From a checkpoint of a small transformer trained on Wikipedia: RMSNorm before each block.
MLP neurons of a small language model. Each row is named by its layer, matrix (gate and up: input weights) and neuron, and shows model dimensions 48-143. Each number is 200 + 20 x the weight over its row's rms, rounded and kept within 0 to 999. A neuron's up and down rows have the sign that makes its largest values positive.
After each neuron's rows, "fires on" lists the tokens most often at its 100 highest values on Wikipedia text that the model never trained on. A number after a token or word is its count.

L9.gate261,192,178,219,204,230,197,219,200,187,163,188,218,211,186,253,204,187,189,179,208,216,185,163,199,215,193,213,237,187,232,187,183,227,208,201,197,208,203,160,199,166,224,171,183,223,202,210,206,192,204,219,200,215,216,206,207,196,216,221,197,164,219,202,212,209,169,186,211,196,203,227,210,146,202,218,205,238,191,224,211,179,207,201,209,178,227,220,227,201,195,204,210,221,223,201,184
L9.up261,208,205,203,236,192,195,196,210,232,198,194,224,212,228,195,221,168,190,211,201,202,169,192,167,218,198,220,180,214,187,138,209,234,224,193,178,192,184,181,208,203,228,189,220,199,189,210,229,174,179,200,168,213,180,192,191,211,223,194,222,189,188,212,173,229,228,168,213,210,217,187,218,172,208,209,211,217,182,201,200,233,178,194,208,203,228,210,220,219,194,186,204,211,227,153,198
fires on: "is" 21, "y" 18, "é" 16, "t" 8, "'" 7

L7.gate467,170,194,169,217,216,199,222,208,212,204,205,176,204,205,198,186,216,206,217,226,178,233,221,178,166,215,178,186,133,201,232,172,163,218,181,194,217,185,212,203,186,193,201,193,220,200,171,195,206,225,229,188,201,200,192,207,190,180,213,197,191,196,223,187,179,179,211,219,180,235,177,204,177,196,221,180,208,215,194,233,200,217,180,213,211,191,195,251,229,197,205,227,161,191,175,217
L7.up467,232,209,214,204,177,207,232,218,175,211,210,170,164,183,218,200,210,191,194,204,204,218,193,176,184,213,229,183,204,227,224,186,218,213,232,225,205,203,189,199,182,204,226,206,216,176,184,200,210,191,217,178,168,215,184,196,239,216,201,172,189,198,168,221,194,202,203,191,213,222,197,207,196,176,227,175,234,210,180,217,219,230,192,210,213,217,192,203,202,196,224,189,159,208,183,174
fires on: "v" 66, "av" 31

L10.gate178,231,183,211,164,179,206,201,226,182,207,199,198,172,212,175,211,182,197,213,198,202,202,225,184,205,198,268,209,189,208,192,250,217,184,213,194,205,229,182,209,177,206,199,141,161,207,169,188,211,206,177,176,199,187,200,189,262,182,233,197,194,210,195,171,199,184,187,213,201,168,214,193,219,250,220,225,218,207,212,224,205,230,196,177,207,182,191,186,228,210,203,186,205,197,180,201
L10.up178,224,182,186,178,212,209,208,206,183,175,208,214,202,226,208,196,178,220,203,223,167,182,220,193,176,201,240,229,199,180,180,191,172,194,261,215,183,214,202,197,203,206,181,175,180,210,213,197,198,184,199,194,171,189,154,200,213,234,193,195,216,191,171,218,217,184,234,213,186,219,213,188,212,206,192,209,225,201,192,240,177,231,219,163,212,202,189,216,196,238,160,182,185,218,186,192
fires on: "ar" 52, "if" 14, "n" 5, "l" 4

L5.gate903,209,208,200,200,175,212,191,217,193,190,178,200,171,180,226,190,220,178,181,210,227,231,209,213,143,204,222,180,191,206,224,238,223,185,200,185,187,206,203,202,218,160,173,212,212,221,178,201,197,216,218,200,164,191,180,170,216,182,187,204,193,196,182,209,201,197,143,174,194,214,177,214,221,177,207,203,204,208,176,210,161,178,218,164,200,208,248,180,231,227,180,224,172,154,179,212
L5.up903,178,213,203,161,232,196,194,212,207,226,206,175,174,175,207,237,168,209,189,217,172,182,209,214,208,212,181,190,203,202,184,218,185,216,201,168,189,211,220,172,184,221,177,202,238,212,196,198,219,186,214,245,205,183,188,170,197,210,226,156,187,180,169,161,208,191,195,199,170,207,214,223,214,194,201,223,184,209,181,188,237,218,210,202,204,195,187,216,176,208,221,200,212,189,197,224
fires on: " ab" 25, " show" 17, "em" 17, "pt" 10, "h" 5, "at" 5

L7.gate212,207,212,216,175,180,162,221,172,203,236,208,189,207,195,243,215,216,199,176,189,216,151,199,184,194,183,231,180,196,169,227,226,205,217,190,216,189,229,213,247,219,241,215,230,188,222,182,191,201,196,194,180,223,208,201,194,225,196,219,202,208,200,210,221,168,205,205,224,236,187,199,161,188,214,202,208,263,176,190,217,188,200,199,194,199,187,221,206,218,203,185,196,211,219,165,160
L7.up212,200,192,243,196,208,192,209,217,202,179,216,188,224,151,244,160,207,193,164,200,211,185,157,220,202,258,164,223,204,235,225,206,165,168,221,210,219,230,167,237,163,146,186,191,195,197,189,159,227,185,176,160,204,206,167,171,224,206,207,191,152,211,208,188,169,194,206,193,218,207,215,194,190,208,182,193,234,215,202,149,184,221,206,188,177,211,185,176,185,201,206,153,201,194,187,175
fires on: "if" 56, "ur" 24, "h" 7

L4.gate153,203,185,187,211,160,215,183,178,193,185,188,203,210,168,224,174,183,186,217,191,211,211,210,221,182,207,208,235,155,207,185,158,180,165,211,215,198,210,205,204,184,169,214,171,209,197,171,188,201,194,199,194,242,211,184,179,170,204,189,208,201,196,219,223,226,241,215,156,210,198,217,211,180,208,225,196,195,191,204,233,233,172,180,218,190,189,204,195,225,186,194,223,204,184,214,185
L4.up153,212,207,213,213,221,197,193,215,213,198,193,200,196,199,203,183,219,208,215,181,180,162,214,203,173,189,224,175,186,197,205,212,204,216,192,219,186,194,182,196,162,223,207,230,206,236,211,215,224,186,193,182,180,239,187,198,220,205,180,175,230,200,190,202,210,201,211,223,201,174,199,206,204,203,216,193,186,201,221,234,202,186,208,184,221,208,187,178,175,189,202,225,213,199,159,172
fires on: "ell" 58, "yn" 20, "vel" 6

L4.gate457,195,197,207,194,200,209,212,192,160,207,163,219,210,208,225,209,185,172,166,198,259,204,187,162,184,246,221,221,174,235,174,218,206,189,237,185,179,184,225,223,185,159,176,179,211,216,185,201,198,165,225,204,199,195,222,209,198,220,202,198,195,215,173,173,199,196,149,188,191,230,216,204,211,193,212,189,205,208,213,233,187,219,173,180,193,209,235,205,207,213,173,205,202,209,232,210
L4.up457,187,231,217,224,230,202,204,200,180,230,190,178,196,194,212,203,195,198,189,209,200,219,175,206,166,201,221,171,208,236,173,248,203,210,237,205,185,183,220,151,220,200,184,205,195,193,201,223,208,213,208,185,192,188,179,199,176,211,197,212,206,176,178,179,180,182,186,214,183,210,223,245,221,182,199,164,182,219,183,199,209,206,229,192,218,214,226,202,215,219,183,197,224,202,237,204
fires on: "a" 22, "h" 21, "pt" 9, "ward" 9, "|---|---|---|---" 8, "ph" 6

L9.gate336,213,228,223,208,199,220,217,186,210,203,205,232,219,206,197,171,191,203,168,203,213,210,223,188,207,226,217,217,176,198,157,193,199,207,216,209,223,172,171,220,189,218,203,214,177,233,241,214,185,222,177,185,175,221,236,221,203,214,205,179,175,200,216,189,212,186,179,179,160,185,209,224,174,208,204,177,198,193,175,187,228,177,186,189,163,227,214,200,189,215,211,243,239,203,220,167
L9.up336,201,224,261,185,188,223,189,212,226,169,200,221,216,200,245,195,199,173,206,228,179,165,156,188,196,191,227,186,166,201,175,168,177,216,168,175,209,218,165,221,210,227,173,179,173,187,255,176,190,196,242,183,191,209,209,192,191,197,228,187,177,177,177,202,177,220,199,208,154,201,193,207,165,187,172,201,222,215,213,193,187,202,201,207,217,230,188,198,203,215,211,202,224,209,172,159
fires on: " not" 64, "is" 13, "ign" 4

L2.gate746,172,231,219,214,180,202,219,204,192,164,197,195,203,214,175,237,198,209,215,206,214,196,196,183,230,179,225,237,172,207,201,220,208,218,179,228,186,215,201,193,196,174,196,165,221,174,182,190,209,203,177,220,204,229,230,176,177,207,186,179,198,194,222,194,217,171,192,206,199,222,185,197,222,178,220,194,198,178,173,212,176,196,211,224,211,192,244,188,207,200,201,195,208,213,201,206
L2.up746,203,207,213,200,188,216,210,205,200,190,209,202,223,215,212,205,210,217,242,227,206,186,182,193,224,206,161,212,203,186,193,154,225,220,200,225,194,211,216,201,226,197,214,187,198,184,164,184,189,193,204,224,186,192,208,187,184,202,180,170,196,196,208,216,222,204,195,204,167,213,176,212,227,181,207,222,203,194,198,214,193,186,205,200,185,183,166,197,196,207,166,171,237,211,213,226
fires on: " W" 77, "W" 23

L10.gate366,241,194,197,177,207,243,183,207,230,217,239,246,195,191,200,210,201,190,160,185,189,207,239,181,246,214,231,189,203,197,203,211,189,192,190,166,223,196,193,202,192,188,184,178,202,232,213,171,183,214,180,214,217,207,215,187,191,178,183,193,239,199,176,195,214,176,201,199,198,215,215,192,198,215,195,169,206,251,160,261,211,217,221,189,204,231,207,211,231,201,163,191,224,200,181,192
L10.up366,221,201,236,178,194,201,211,202,196,218,201,229,221,187,210,193,178,200,169,199,210,212,211,202,188,215,226,210,185,195,172,193,186,184,205,168,200,206,195,222,146,208,211,204,231,165,219,209,188,200,167,193,216,197,183,172,204,178,211,211,173,189,178,226,208,177,198,195,203,214,208,202,197,166,174,188,185,205,234,232,227,195,188,185,225,202,181,183,179,220,191,205,204,210,166,204
fires on: "ough" 15, "if" 11, "ly" 10, "hen" 9, "ing" 6, " As" 6

L7.gate182,188,205,176,173,187,176,206,171,166,226,213,224,220,195,204,162,232,244,215,212,192,209,214,188,160,223,196,196,173,236,217,224,233,220,192,191,246,209,201,198,208,192,196,199,218,187,191,196,171,219,208,164,212,188,228,229,203,204,184,179,188,233,190,194,170,222,165,243,201,227,189,190,217,205,239,183,204,187,183,191,176,175,145,190,208,217,203,228,226,207,183,191,173,178,168,210
L7.up182,178,213,201,199,197,186,199,218,192,209,238,195,156,175,208,213,187,203,209,216,184,202,171,193,186,202,209,194,176,223,170,186,210,169,186,219,205,180,192,209,183,178,208,218,210,188,189,189,240,208,213,185,193,245,209,225,243,216,217,196,155,202,153,227,223,216,192,233,209,183,202,207,180,181,200,194,225,206,208,209,179,213,176,196,187,195,159,208,163,185,198,196,197,231,186,205
fires on: "av" 71, "iv" 17, "qu" 5, "ov" 5

L5.gate471,195,191,215,196,198,188,184,227,249,176,200,206,211,208,204,178,183,201,191,184,182,189,203,168,195,204,173,190,194,211,185,184,217,211,198,186,232,217,186,189,179,179,207,191,213,175,190,197,196,211,197,161,236,197,206,242,184,199,215,155,202,172,241,205,229,183,215,214,184,201,211,229,180,200,201,176,192,174,172,186,193,214,206,214,206,214,189,229,242,196,230,192,163,209,171,208
L5.up471,195,201,223,195,217,221,179,218,204,207,208,183,168,189,169,169,237,201,188,210,201,205,205,214,188,203,214,194,187,212,214,226,196,191,220,196,210,240,201,199,211,191,208,219,242,223,176,258,217,199,212,189,237,202,182,194,212,240,178,207,205,228,197,199,206,197,198,219,221,181,192,190,197,191,188,187,208,216,203,198,251,189,170,187,207,237,227,215,229,204,187,146,176,170,236,232
fires on: "T" 38, "ov" 27, "om" 11, "v" 10

L4.gate362,203,226,192,164,195,190,215,180,192,172,179,204,201,195,206,217,192,179,200,221,174,182,194,191,240,171,212,228,215,189,190,174,204,187,179,208,187,190,214,203,212,169,191,204,219,176,210,180,223,172,205,200,231,200,164,177,216,213,212,192,177,205,205,239,216,191,188,172,241,198,203,193,231,150,239,183,193,206,180,218,208,216,210,217,184,218,212,193,176,215,220,145,245,234,236,210
L4.up362,190,191,221,218,210,203,235,183,156,202,189,188,246,223,200,197,213,173,208,210,201,161,192,200,177,197,156,231,208,197,175,171,237,239,215,201,194,203,191,208,194,169,177,180,240,203,171,204,220,217,185,240,203,204,220,204,180,223,213,185,226,193,232,190,179,195,246,217,176,218,195,207,210,197,202,238,191,182,203,195,208,222,178,225,230,177,233,220,221,204,234,201,223,198,205,185
fires on: " W" 81, "w" 19

L5.gate338,199,180,171,219,179,204,187,221,190,197,172,199,188,179,201,166,199,190,188,195,206,231,226,216,180,224,235,170,141,213,199,141,173,208,172,223,195,202,222,228,180,210,196,226,188,210,220,203,190,189,203,169,210,211,201,193,198,220,175,171,226,217,213,180,232,227,182,178,197,188,225,187,179,214,232,214,182,217,199,206,215,195,176,217,195,241,238,200,200,211,167,198,253,232,201,210
L5.up338,165,195,187,219,208,199,186,214,210,229,225,167,169,180,206,180,212,211,178,175,200,207,168,223,180,191,224,195,162,234,214,194,210,210,177,233,189,258,221,214,205,184,217,209,195,232,212,210,204,178,237,197,193,214,177,189,201,211,193,178,225,211,191,184,226,201,202,179,194,223,211,190,194,200,230,194,217,203,227,196,206,191,191,174,193,204,188,220,201,220,142,195,191,185,210,190
fires on: "il" 15, "el" 15, " name" 14, "ell" 13

L7.gate642,253,183,196,174,212,204,223,213,206,245,215,204,209,159,217,182,216,188,176,194,213,155,221,181,222,206,219,213,188,197,216,221,206,190,211,224,211,222,178,240,171,205,163,163,193,225,195,172,210,205,206,192,170,181,204,146,255,200,195,202,191,184,201,194,192,194,200,204,201,181,205,201,228,226,218,171,225,244,195,196,216,251,182,184,214,202,200,191,214,203,224,203,174,206,203,181
L7.up642,212,165,265,187,167,224,207,210,216,192,179,189,226,198,224,169,177,242,186,153,212,202,238,207,211,214,204,211,179,178,251,173,217,183,215,195,224,193,185,206,159,174,202,188,219,204,173,189,160,173,199,203,208,202,191,198,185,183,201,177,195,191,221,188,157,184,191,189,219,206,190,194,190,189,195,216,218,193,213,221,173,230,193,194,206,202,196,226,204,170,195,199,224,200,188,193
fires on: "if" 89, "oin" 7